Weights of a small transformer language model: MLP 512 SwiGLU.
MLP neurons of a small language model. Each row is named by its layer, matrix (gate and up: input weights) and neuron, and shows model dimensions 64-159. Each number is 500 + 50 x the weight over its row's rms, rounded and kept within 0 to 999. Numbers have three digits each. A neuron's up and down rows have the sign that makes its largest values positive.
A block is one neuron, or neurons of one layer that tend to fire together. After each block is what it responds to, as a language model described it from the Wikipedia text at the highest values.

L6.gate17:388457404490452632571476521495514567545428442487478596478570537497590527508584419497556434559503546556582438488474590518563437557505458511505494474499457407589499515484465470436660548571529603485411455500451524526496501483415449509462513487503531585518542499482486428572474406569481555423
L6.up17:413397496471502530508494491559479457507477399493482507449492438430476487483538552522518511538522533529588502472549471566512413445488519569567411553443513378537487448545538492390496481630473489565430465539538654564500449524465521550541504488491441550513513473505503491424445445501495445463
L6.gate19:497439542516490510489396583481454426484460570545552562497608528451490414507417432502438402595551521474500508481548446483545422581515482556557538546516535440540529466466467394535555527503517439433521484456422512525443510476434491596373451503501514491526466512454527438513359537499462507504
L6.up19:410504404569589467510549496535619595517553525532510495469362486552550549563615444371474466518541526513555601549487482437459520549407508472534552478488454454540544495453524572551509576465476464452514514572427542503507524537533486536544525457519510425483621466488550435564474433563525487576
L6.gate23:483584436583552511492423544583543469541498546528524435526361499545545536433499453506531527480449591474454569506495569520524498581497543554609483439509488513520517527449469536475453535466505448506555523533408532540417560564538584559508483394447539591524500485431491449595474435517499534539
L6.up23:456452385589467506530427485473506373597411511543440380551567459505447541518438489476523425586498516404516500476513474482531546498491594482525444516451531402482518595432461514477644420471445425462462471513434464433531476452478469473494439504509519486456495515427499454538523528440510524468
L6.gate125:422560419551476487490512684521558576567481473511515443474501445526468518486487563402537531493436454412515510555430471442492491534467473488610484513464581466509482510388440486542441482526518490527428525569481399531523553511565551547481520522394471496622556566435458403535451502474476475576
L6.up125:590451472553545620455564549505442566503464454563457532449459431471455597428514447464429480482509568531509441538431473451513510533470419508533532506478465485475540416438479517520498621518532551387566412490552503609511514456561507470533505553447522566439442393473458476485442483555516540520
L6.gate193:469508452540496529503417490507546433520456469502585518477472607438424460522528561583544541556579592431535511498507479411554581570486491480550479418569521465470570509426464530600537542475502579497493466424491458570470550494511483455517445497485487512523487536431443473496469422517432435542
L6.up193:500510519550529520446505513466539514612436565504489506450429509476496397508585540454583491527507537488479467487574461545441508532475449443462440521425409412522598468473574531520535485550561592476549494393599510512499500516538461472531653522546488509448504403419505518521421416487427458494
L6.gate258:534519452566544487466547551433565440493507469493527513470440528479454498519420416489511458469567572457566480512511493450530458580431466508537608389501553441365538517522451433551599582448546519482434616460490558533470556529536665525445471451443499522433564528517525422530494465437408535606
L6.up258:511662478558569561490520499429487500447515462523483436507485517507385535528492435457517507468525590520500479475468491515537504591463480568507607490506484479509532531520449529516571537509577479474470630478480571489588549573465461545537474448444523565452479605511638430519461598573439591561
L6.gate434:428577410493518479506473491538586543575503511529512484514464601412533472581439475543538464483531474482538513498486542425674536531483521567478536467438467509449572399402458524510361500518516457492457471548464532572419489547501501553533565456435508476472466532419472509469408548455529406507
L6.up434:531504406460451483451401487540528501427497566476522583496530549507477590553497504469602566561549493457453504504470491459568505609494458511490444497469514471416519523463453582567411505538441474511434555555551421501518511504494489504531527448393490494517481542483563489546478448384513488556
L6.gate462:415455474522500574490430538483565457431565457485587450491408528494468544471526430427465469469476537389521481381389587448436508557493510486636522422384472523476461581555447480562523575469601527519496494512434515480511461544571509525542447476518494489495548557437524395541434491475525490541
L6.up462:492547475587489517544424446507508483484573466540461390476439481351458529507564564417418479483387530491487487510429544552424508520442492489542542513443538498485588469492498530456401565538528489405556463534505502497512544429431577520560449529554442497529433425492516408507472484526513475558
Apostrophes in contractions. Apostrophes inside words, mostly contractions after "I" in quotes (I'm, don't, I'll) and possessive 's; also "is an", accented name letters.

L2.gate54:469507466392528446393544518513519527515547561422512578462466458475543387535497375521507427459428530563578535475465387487531520429507545500500497444549465440430512506566495445483505485463551495491495493537496525586418436495557454571504566426475494435498499530405589526479441472556499549548
L2.up54:440486352434506445465519579538645525510563503410499543544478509481514438534539500477469476580518569488558449550491437458562548539558557415504517529554477480454558502498439484532491485485470485502453526438545527494565453573556561529525502443520479490547510404478522517471460502543503510519
L2.gate69:503478533509576620443486527467540494474463490519545347439547455601521470450576463545381514482511485514488559484498543550577315529410474523570478570491511547517466589441473506459582523416486552487504552479496441584494460561513551443502502459507489424469517482490477462474506420545460497527
L2.up69:452434503602524498616521464511475475551451532411478551438590451453500538395497453522512531448511482489525559412511450440551593541429500500549552485505467525424577475504406523469527494569469394394396561564408509404413538518476433561460484514453550496561498495449461458466503427468512466504
L2.gate296:383417484487422479431505502542567453534568521538474423428507460476528458525565368496519449491533519550511558466472509525513477428412517481507516489405505431379531554392453492462487525518492451512523534569525491492511541567534472546482459511531495386554463506515563379428438509521584527570
L2.up296:553540423487479444476513540496552523427451536554536521521421495508523544494487436508473485592589566522485519561522423419453511494486548434619497464531536507531590517493574566545460506471518489498509437515478464502529405544534623489607437427430510547467540336435528586491461477480523573540
L2.gate314:462452459487467368482554497544536510588450542459582600369426567466545466458525554509489446532539573556477547486540626523493521494540498498585492448468540428451533571474503490504490500569497593530444526588493498483503455532526449613526477521469506464425452557456523507513498404538523535532
L2.up314:547486406430579554479384529458396533517460542469479517521479439525529464466413489417493449532474464439569555480483423576509444467428557430531537457509500495481460437491510475540399442507562499466476502537574555562449542492557537545468584542564564416418549469426374558506492544495482441565
L2.gate402:575437469499495505485516537535501559519563493509433502549558456468546492458555497503485399534363570458412490527491516420438471524523478525494466568513394432587491514478524441549479465533493434479563466393503385527458452503498538443505477423478499394457438439539424447515517521602505530431
L2.up402:522498536610456509509425541488527523553564588442591446397477396462448537594590506537541453424545504503477577500535515503389534537409482441466527495436447490519508557574479445500528437479473537430419549528516426439545480444453446484504398501513535523439480516482519533453531464440462461584
L2.gate434:472564470368450475396434459582562545582528585473540600488477485438403399384489477621458423456519572586489552407506502546518524520527541521494465472509543394549464603526562486499469422512474522506558529591446547573495447550438468511510513479507479508500518503433553536513465531567537523530
L2.up434:540468432441449371533367551526593560483519454413497406515448426519566492494514469438596495537455458481523437536490412477484539633448453435582522487500567553520497477496429486484409472441498475618475518528540521530489528520517521556562397505363530407496527502475449529460492472585525449493
L2.gate451:444496520475537515548453430520501612536388531575448505501484466495514518474519496493525433571486424500495435495516468457529457603538552515409463403518405489615520466498562547451425443553525548489473527459555561547510638465543564479533522464516527474482493569440549540402538461552506504489
L2.up451:453564598527477477487487480427474387552510589521435471458463414514517477454466522578494507457526541414402534503563369567445438475451500546396528394544531481514518524560480434556456457492487582423440523451494532402499546490541518526458535519501462536484387516501508494490599583499496517489
L2.gate489:596489475545424470440469471446393575480483548491501605490552482470516476418462515526456485558479431481489483435516559503449484477445514513472567507508487430506485478514522414530442502544496581644443444448525543482465566430490572465444385460494541505529401516484423465492551516515450488635
L2.up489:593554485469388534518479481467457607493532481359493491442488463375540586384468513524512550566413439470476487468466550498559540507476465510444488530570493534347492450454512559466530480469497481454427499514478565456498510531450515535548466502527477457528416452547505501435654467528493563470
Auxiliary have/has and an. Fires on has, have, had right after a subject noun or pronoun, e.g. "It has been", "The country has joined"; also on an, be, are, one.

L4.gate362:448503479476429547516477526584445525523443459562545514532449477493598487446485544525470479526532534453533508503482398533441490547386414563521505470477489527564494511541526513528489424533538479545498438392479625549586463552425450428497549557443461537577539490487395480485379517539468495484
L4.up362:524441497569543450448487476526465572410541426513479561561536522483505550397581558505509482490458679542516443466524526482440500548486512493555495518466435518623468503455525524493516546501556472516595449456483500493485486502533507513443481532440415549497451369455481464485418465562476455587
Indefinite article "a". The article "a" after a preposition, comma or "as", opening a noun phrase: "In a 2010 interview", "as a secretary", "Jonquet, a French clinician"; also "Website" in infobox lists.

L4.gate510:527569542463445614564428491559552508507438511543500491494529549493374508518562483526413443513590509435445613536551454491499542500536487565448484470509438464468514487474571351511515467515497476465552562515521511388474452549378416474465508620502454507451540495520480519534480472484494458495
L4.up510:460509497507573490493530430505579435478567574518519450483515481539495516551465438555529574529510458448519550481511469553519523420428468551487474497577461542508574496443461474598535469540538514516592481580538446497412448515501418606451510430422547614514593537514538450567538506508512509470
Possessive apostrophe. Mainly the apostrophe before a possessive s after a name or noun, as in ESPN's, Bent's, women's, plus scattered word-completion pieces.

L6.gate9:477527454609470507492580439475491484595572528520547541458426424478457409542535538522538543498495512542451566512465496501520506478533474470525452507415619534361546555481451507499504509395483470569452542451563460558459421544582486499456436480508507510460496507493488530557453491491409404481
L6.up9:446566486525435546474622511461476490558461553562431490482565486502491453396427649419517468523487504467507486482540492517504458432555472489539479554565537528654507494486517490481478511484523549485494610409503499496408526484579548379532554509454521479516486404550390497438539513451577550476
L6.gate94:536482515473507558454479506560553623527486557617518512557417439618523434481447491550524504540415575425529571543439569470400464542495435446329529382495594474502566478505491516567499480563522499494506527534504554584498502470516585545495457448514504540526566491460512512484523542500467452524
L6.up94:452545409541470526468548515463555517631517593478435388524450473492605478540430479532610612399553416502575536527456549524517419517469493495454508503446586612463512543457447487552473507526459534476560541484571505570564535444575479474556446495358576554581532533484524460433536529527479483534
L6.gate95:458418507464474494488503503472476581497450551505475507525527369444528431349462439563535481519502528427537490426405510494499597543574458486450634452522568460419556503488505538535402511541593504521490524491540431488476518565492508548497489484531608470562541496458538475577528512490518456483
L6.up95:538552531471417497453450529528527535482475557431520462581584484516548464531403391532587477510490521502579508522482387549553455409522490540487466593449489548454566521507571542588523484492518528540520477477501598474449440517452428371465489480441487500501520424500504478488567543491449487544
L6.gate184:531398491560501466438458517453504584482481519551432522554585484555539478461415538560539464460439594485439508492422509425499461526464493517534547516445554575457562454526550478531527561551421438487511503426548455497583438495452581439585473446610491441542458389535458452530488515553500525522
L6.up184:489439545550458529476438460490491584542476531527473453543525508578455466515509540547470512538473574524410491543458521462544579492540408508518509438517530571559520471558559460573513499395457473427580558452488496443493404424500476444541471405552492444541411486515475468483519515515549596570
L6.gate228:504422526516449462398434489476433610455544578498472610501531458483504465560511515473532550524393555549459505587565522477533503495601492424527528511537556433510601520537470490534603561554521456452484536529595539528548532467533455489456523506557510391475559486528466489469475465489428401578
L6.up228:500507552454393425419455457438434599531480551462441525517530456500504550508490419379455495530568500557458529474497537559578498492543512496496530521551574533530515562604481453548469494428495536475485514485492585509574505485486552444478478397519474448549519542547445579493509544488547526373
L6.gate276:503565413533547468489460495526480518556544572552533562517547441508490459414518546506519546540538548522568394480487601536498482456518418539511597477566552482525594502521467414527494480533539548528519521453485464527445500542563512460474492482473577564431515507442425498494459473556541519542
L6.up276:451468579400404604473508498470489537606519498561480514519438477446487438424446525469405487470523571520508505540443532461478414381531476432484538457554548512518513496499552531430513459483391493465496582416525526492464532540527507465535549461477554433535524447540389521395429497438536501454
L6.gate339:491453453482419415501526601487558555494685559541546477512489401505508469539491534464539485441523560486506451461475576515521410495645465492413459434444569483431523488453481385514441539520480500452398470427595525572444466547457499562447488505554498504460523510538480489472521535450475461477
L6.up339:531398452476490478483553507479528599596577512525463459464447502507617460496477555447513497511463508488451456438545518519551446567496574518401438444518574489494492511502531477545389571547379459495481488535569592547437471523510483490419479533463448499426521524578454546522524635470593520474
L6.gate469:496399513451483457472556524422527548436483550559446500481527508567416513502452480464488550433421523536412537487468493525516469526646548563501466499471479534365533498511415470461520553531469498486456555498589506464438473517519462489471567446542460437545508537568526412535520382526525524552
L6.up469:482485531491489519487545509369459515563436534577450486437510471577460511494402497471562552418428511518498491493459456502457532443604522516476548489473507571403505543539460509470414486472425446438538611575599548508495494443473469492480570493552515426502478531574550427506567436513596613446
Field and place boundaries. Line breaks ending infobox or list fields such as Country: France, plus commas and of after place or institution names, like Denver, and University of.

L6.gate44:508502481456486508572515475507455558460471485542488422441480614494500519517454605406461498505541491574517514536466500531534489514496496466593597385543492516566484533498534454434499439508527500462490564482590483574510416538559539483477421516472534401463591540475424490476576502461542514463
L6.up44:430552535457449504476411425534467524548411502450544466381460522622391460492550495461552554509503553476462516456540434531559486448517500481494518415437579443579438526490557448420510452617463551510490531540541608500517479439456502495423478543508506449394485547399464490413495508617553510575
L6.gate232:495449605508484684546446493473531541512549474622438501509446501514339577478491529424383567518479455378536565515487578468419512434549528475589519450444539478537473601538499495481419450587486470511519530464472475511544501470532446450480520500531490429485494583456541454443422453551504521479
L6.up232:499497434546499485523553507462387442522361546525535567482567516497524477529434396485507582496549467577516576462533480485582462461527542511399496522491528477434483488531473529507511514561499533469474490578456526509457527587538459568518515407418535526562603565525506437541531417508507532491
L6.gate256:473517536566534548520411516570528523570483480528444425487439403534440517565537487504558518537442478471505426415489543591501368438473534418427528475473508507494545509599543513534438483457524450533509471468554526535541453533491556400453506528566623506496457543554545422512533518588477549532
L6.up256:523440511469458482472497526519528456558436436477471442516548472533438437531402616452560570423499458523448396456435365497482483504417487472474459517503455477431456372585498504510527489543505473478484554410498500562550453562421537433487490472554388547580530524484480402520442471460409514486
L6.gate271:602496410471481582444472595520556528527424542508508564505484489601568482474417484477515589489529530467533439483460503556504525489462542417521466424489545605549392548494509443494533560505612387534482525475509499478452446398569476489501502510481508446507527527501557488589449488496511519481
L6.up271:526519432563438557416449554482572438526430526539513466523493513581513541557432514520526610461501647438511380466454547560529516430546542467497563497478545544470423521548538419527525538476467393486539533381542489431471455400575487460537517560493456501489490517505560506536570502477514601495
L6.gate289:511457435443481609552416593476582484483418432529546496460530520582526540487490437551467586522568535498450462438412562517464444564475400434497510405485533516485432552532509430385513548513517477529484502468535417488517413537453537444470475426476449462542551547452499422541478436498512478455
L6.up289:449563531453487580544512558469465501530508470591495494474510545604589468497439442508456509651526570467479532526475489562458507537385416457449460488448544470398470579464496527436487496431435438448484527510519408487531475513450471414472489477485422487466542547461453419486498493440556570487
L6.gate319:568414598624502545490509545599531491497430468536550469456465492482498450450574358544569542606467579511454404557501514390427530571483466491603560508531531559512543522500469585540541521592499459554505473500498477566460481513526541554478443563586368481521422497508490521427545457541550467503
L6.up319:486502557618430548479477503600551449458452496447608512533515534521608453536444392590492571562519534523493434492564507442447444468439497548579525574563415466514542473512433635475539406515496469488462495487530539493490568507470456556479460531473406560455467477455443495464504526563466488505
L6.gate369:466538555547507537551492559629517553421473557554542511484436389511476485442455511520419515498451475417458461528479428517484509523520507448596634504508443497560436534533503486541428568502496501496583576422563494477503515556615491428467549504509538524661458606476548510529483604521547515461
L6.up369:473505451548421585490513472463479634516533454565589560563471511486477551508531598557628448544494560494518489560469609477521486475476472433518462441482474442499580529449505437533527573527516491468454510490498496555521472548419458587516536524400495536513493584471434530544476410407595453468
L6.gate428:452483458515493507513465573483447543509447491439551415429481472526510452446483470463481435538527528366439505517522555392496489531594581483473527453512549444489555541534483565502480512484541538495535617446542543551550442526464498554510451418508480497599667435528467486470485467549500531506
L6.up428:462524443628522583472468548522387492497449521455502458500455474456590472420398473480426479510495503418492515395435407476544487478557626516453541511546432509467507480459504497529432541505484444422543510530456555575565448439475489559478472411477563570548522432499468531520573503538538541470
Infobox field labels. Label words in infoboxes and tables, usually before a colon or bracket, such as Summer (DST), Complement and Registered voters; also the article a after a comma or at paragraph start.

L4.gate289:438381530520528513438503596540464507403532493512435458529500446508600531468365499532473456600472487451556499498486538483485465507494496383544539519546569526492532444407466452562402543504477477446549483478600524485411445497537611523460492431449450473474461588505513465511473440499516507409
L4.up289:466509571496477538513639474468461455645495536449465473519499480508514504484458455477454507469421541562643505455496425510463498478528483544469478537520532434450567542553562512474424567508441503459428489421538515483454511406577629610523476477406562506474480480448490441398528499446430542470
Empty table cells. Blank cells and line breaks in Wikipedia tables and infoboxes, mostly the empty party-colour cell in election results tables (| | Labor), plus newlines between infobox list items.

L2.gate99:435478428530597573578418540518486537507499576492515488532468507529518546418446490517541484501573583450535465449494567474512534547552578486492495416468450518480448601491552509481506493506522512598518481494494558571485544629420547489517484451467566413462541480460494484402436494612574498501
L2.up99:470517508580440524475494543520489512513516474508489451427525543419506545583581550490542471516569501512508565492535488546518417513439475439585491541432449431527478466419391458508519542528535447520424536479536445453397575524526463552434464590480474510543502561550556434505486467515479514463
L2.gate112:442561457528439545504549564453489479531502565412492483472525421563494536494464515459488452518474582452505532480414488470477456554518471455543506536427512500446467486517475542500517548407504546513367521500461450522517413496492580526461502467556429423460530547512521520518504457432476511501
L2.up112:559561468459538452430535499549550549546500484369565496532444512526566471547516466460504564400480330525563488464596441532467563430405478515502475508494472557449399520510454488513459494546491459431462548516477432534437534442526489546573500524524536621581497457496418529561462519556439543470
L2.gate132:510479444537426538500468497534556524478548537477474452626410391516503467516504482558561508553512522495442436463452505521508513521492535443502463399480503553492489523537499473521482510462573625549416552479519488547473603501475419502496523502392479461551512499478447434517466490523526485489
L2.up132:485498486522459518501510508534471517487489466460470402532389472517556503464407458481512448566442461496529387522400587548439500483516538392476556517544549553393508556452556454540453449506558477541526516492572482498439486500525514452582552478508517477483520477481575453597474471614597601441
L2.gate245:484443487541540529523529487457506511567528498572460515526499481532423533513508430509428432475457446497529586554476482539460446525545546498509547471418545483499525533482483501508584544527490553500361496512533505552494401532500504445443495535424454554540556362481449508518486459550443441472
L2.up245:580522482535606557410557476496616480583548517480527517515512559476505563605596454532551444505473482575540523524513481484472549566453563478526501511464577520479570434537412430578620499493468555448448472627513544547478458503507440473453522499476476623477516375416525563423501531532523455468
L2.gate310:417465547556500553589480554474417559491450493537464483499454490486575543472468459538405535533423433453461505592482480428517478500453464514445496457433528540477547473461476459570416524589554454488445560436440483533443580494597543440487504453522461455483530529526435516557476559438585494448
L2.up310:521449609416537483517396513491482447449582530571449543556360565506612454472476460497531493483464478469477547468472470416550477495479564545493384604535433494526518565539458428491379548546490515449468566489449535478506448478448460505542516485560520480505537457444431551450434453451527445451
L2.gate357:463472497504402546628415539492487401516595472559533508520510480554514513544510477475500490484456459491449642498442453492476499499569508513552469502431488543436458502567432372534451567444535514432476554493419505506540606418538407550563457473486524589454623424471465401522511484496546535560
L2.up357:532426544459526436548522451471507374501511450537487533429517574473556463565517527413470480521430488561532690555473485508437542411522503560545454478468509454434421463527464477456384492549409507458430515550386582487600484425472486594530431526548477603442521383513569458523554522506625528457
L2.gate447:501562474401526492546533451574523554542513516440598555431612547503540394421509519523494533413496501510457453517470509438493523489540578504413581464477526527470469576612560504415588457507477515504519360477580431497489449426389501549528412571570572457429519510460447482551546529448454470599
L2.up447:542564453461542485530523532528496448431515510502501422455525511460445547546465478547493471488516566488536569489477503562453497439487526496566469488576388416590547454514421497629553557472520579501534460577545490537552437564512451477505532497556468453482400445524500654461547500395469517420
L2.gate454:608349471512523514449565544483520579425481480559516483512466489498491511459565491548512422533477476474513568499526522506424468531463438512591444579425428517553485548420578500409478530610564458551534499561500580574456574454511516521509398534461563569403452447463480494407496433638513511481
L2.up454:470487464503487444589520470461438492570439448470485485492476521491536521531502454588582491509528512437514523459517483464457476475499483505505455519506506602549450530587522445497439540488526492416511520466366549557477598389568521538462523547468526523408468563482478520448538505515466597502
Colons after labels. Colons ending a field label or heading in infoboxes, tables and lists (Born:, Source:, Note:, ATC code:) or splitting clock times (8:00); weaker on mid-word pieces like "ar" and "so".

L2.gate30:414458440478517548489522552406537498545525535486468528546466484549492601515476483439503510557568497462470471509515449441546538508452449523561547560485595543464501500473460509517506589350485550509550477461458523458565506652473527466531582517511475505525601448500589542575463441530503496453
L2.up30:498512496457485551447569486445515502601428489564496511548509571507537484548502549514490504496585505516508435543530437473517540522516447504435505560590485491516431470515471485497485531374485537558635481538506527456555562572427532466566552485523484579516526449517606583511487521540531499378
L2.gate164:505444459518633526464542457581403455527445469557497487491528585507521609525560481532419433522542539501494525611554561470484436476451499602630518511613507537431455498455415445473570539504448477499485562531488549510364528510432501492506480516426619533515453545470478543466512512524607508482
L2.up164:444578471513559577402421556505518539515539522495430541551471473488429484499497487441478451542459572435496453506545564546472432510525408526492561447468443609519508462425517496540534538420413598509493451528583526534448447532546570529516560423446558470459479486521414585547522521539551511500
L2.gate202:488487591503623451571570506557536516519440403434483510609456502501410439505464536541545475549494541449484487517581504548457475565496413473535547512507540460595511549530546517500446563456503423552548525420449511532496460477478526452491443571534505432513424535472496494581425498532572551426
L2.up202:490554552577453476574477502590410486464433534474430496549399457474503593465501418530445483556508544514463513468411516596550439574464521496503558511546542447434475566488517507468496463395422484452508576503451538520502488491474544475606584407548455501571458453525523467581547495509488564488
L2.gate280:419538484625497551491503539533550509478552504559516557452518402583475498484416400547408480589436593540524556511492484507441444437481520449505516468453507517640523495531476527477525574478444461560535573590473468595451559509575485566517491549449485465479421521501483450513425595508542510528
L2.up280:395477541592480541484491620502539499519521463488508454636520425487500502530393427510435483669525498423483493532523433414465533444489532436546566525394511511630583531563497511464560604421489432487519526490490448535490492555531465450460525519436527449467511499450487496483400548530551506476
L2.gate338:469578473560524656591392490470462531480451529555501366552441527463553516439522501530470498516523488393542543508515435551528506522498427476497502570434488615557431554430478556524466551435469519544508485394463504478463517540509550512596459532491483516517588521460497608511465500500483424421
L2.up338:448454514529485452581484509618584558527489361519457444474466478464510503449471489577412479590555563540480448533510422498440468460596388348518523421494607564465435634472480458483468458567418424544529492561524524499506537557561528471576413497499383551556507503522425473504406493515497523507
L2.gate399:485494497414492421473539460479479534479534458498447576536509558469510521531422541558429420544375472589501510506465487538473531496500477502547520501497524469459493502508442466532524524496506516639538549587500480495638390540508414475562555432515519501483461536405523443393493524492437473510
L2.up399:423520514459496572420531525557503458444453494474499460543450518475605467523438429549363528551543428609589441537411522554571470481517520469482547534513524552412472537510545444474414516526538476512562533478499508527516489536614484496549571511456436461568413380475468545492548527608583476488
L2.gate442:471583524501413504427418536493499545470511460579549487500443495614561585447399473600395507571530497473562426549460483474551566482550489551478415445556509525440509532465477534474520576434469467435508515500407547517463530596471409518564539465409516426497497560377444509465516533501561499403
L2.up442:463528410479564468512506571479491515436429383446518542495399479469535495503510348560504602523388525404535480541433495535478504519460487432458484476590518466418524592495582537587471549525472440507574565469461479459514434511446442499488553556469448400548565457427517447585401542557532545549
L2.gate450:494560548636517536530495529492460542520479466546544591482511427539553545456521513482483497541533540501624592545409474541522504504562344466502581540496549533556520516509513486496535567423508543511417506509470568495519406503464501551552578497565638581524442517499492488520479548482542471386
L2.up450:513476492586510623501502567498507512435452369597567515556442403564495530437492423517415521558518492493515479541432382451475520581594327441512529548457547473495486591428519532445521570434596556547432526490496509484475389597498525479504489526479582464528477524460507471531468595524558534449
Structured field/header words. First word of a table cell, infobox field or list label after a pipe or dash, such as Years, Total, Note, Opponent, Partner; weakly elsewhere.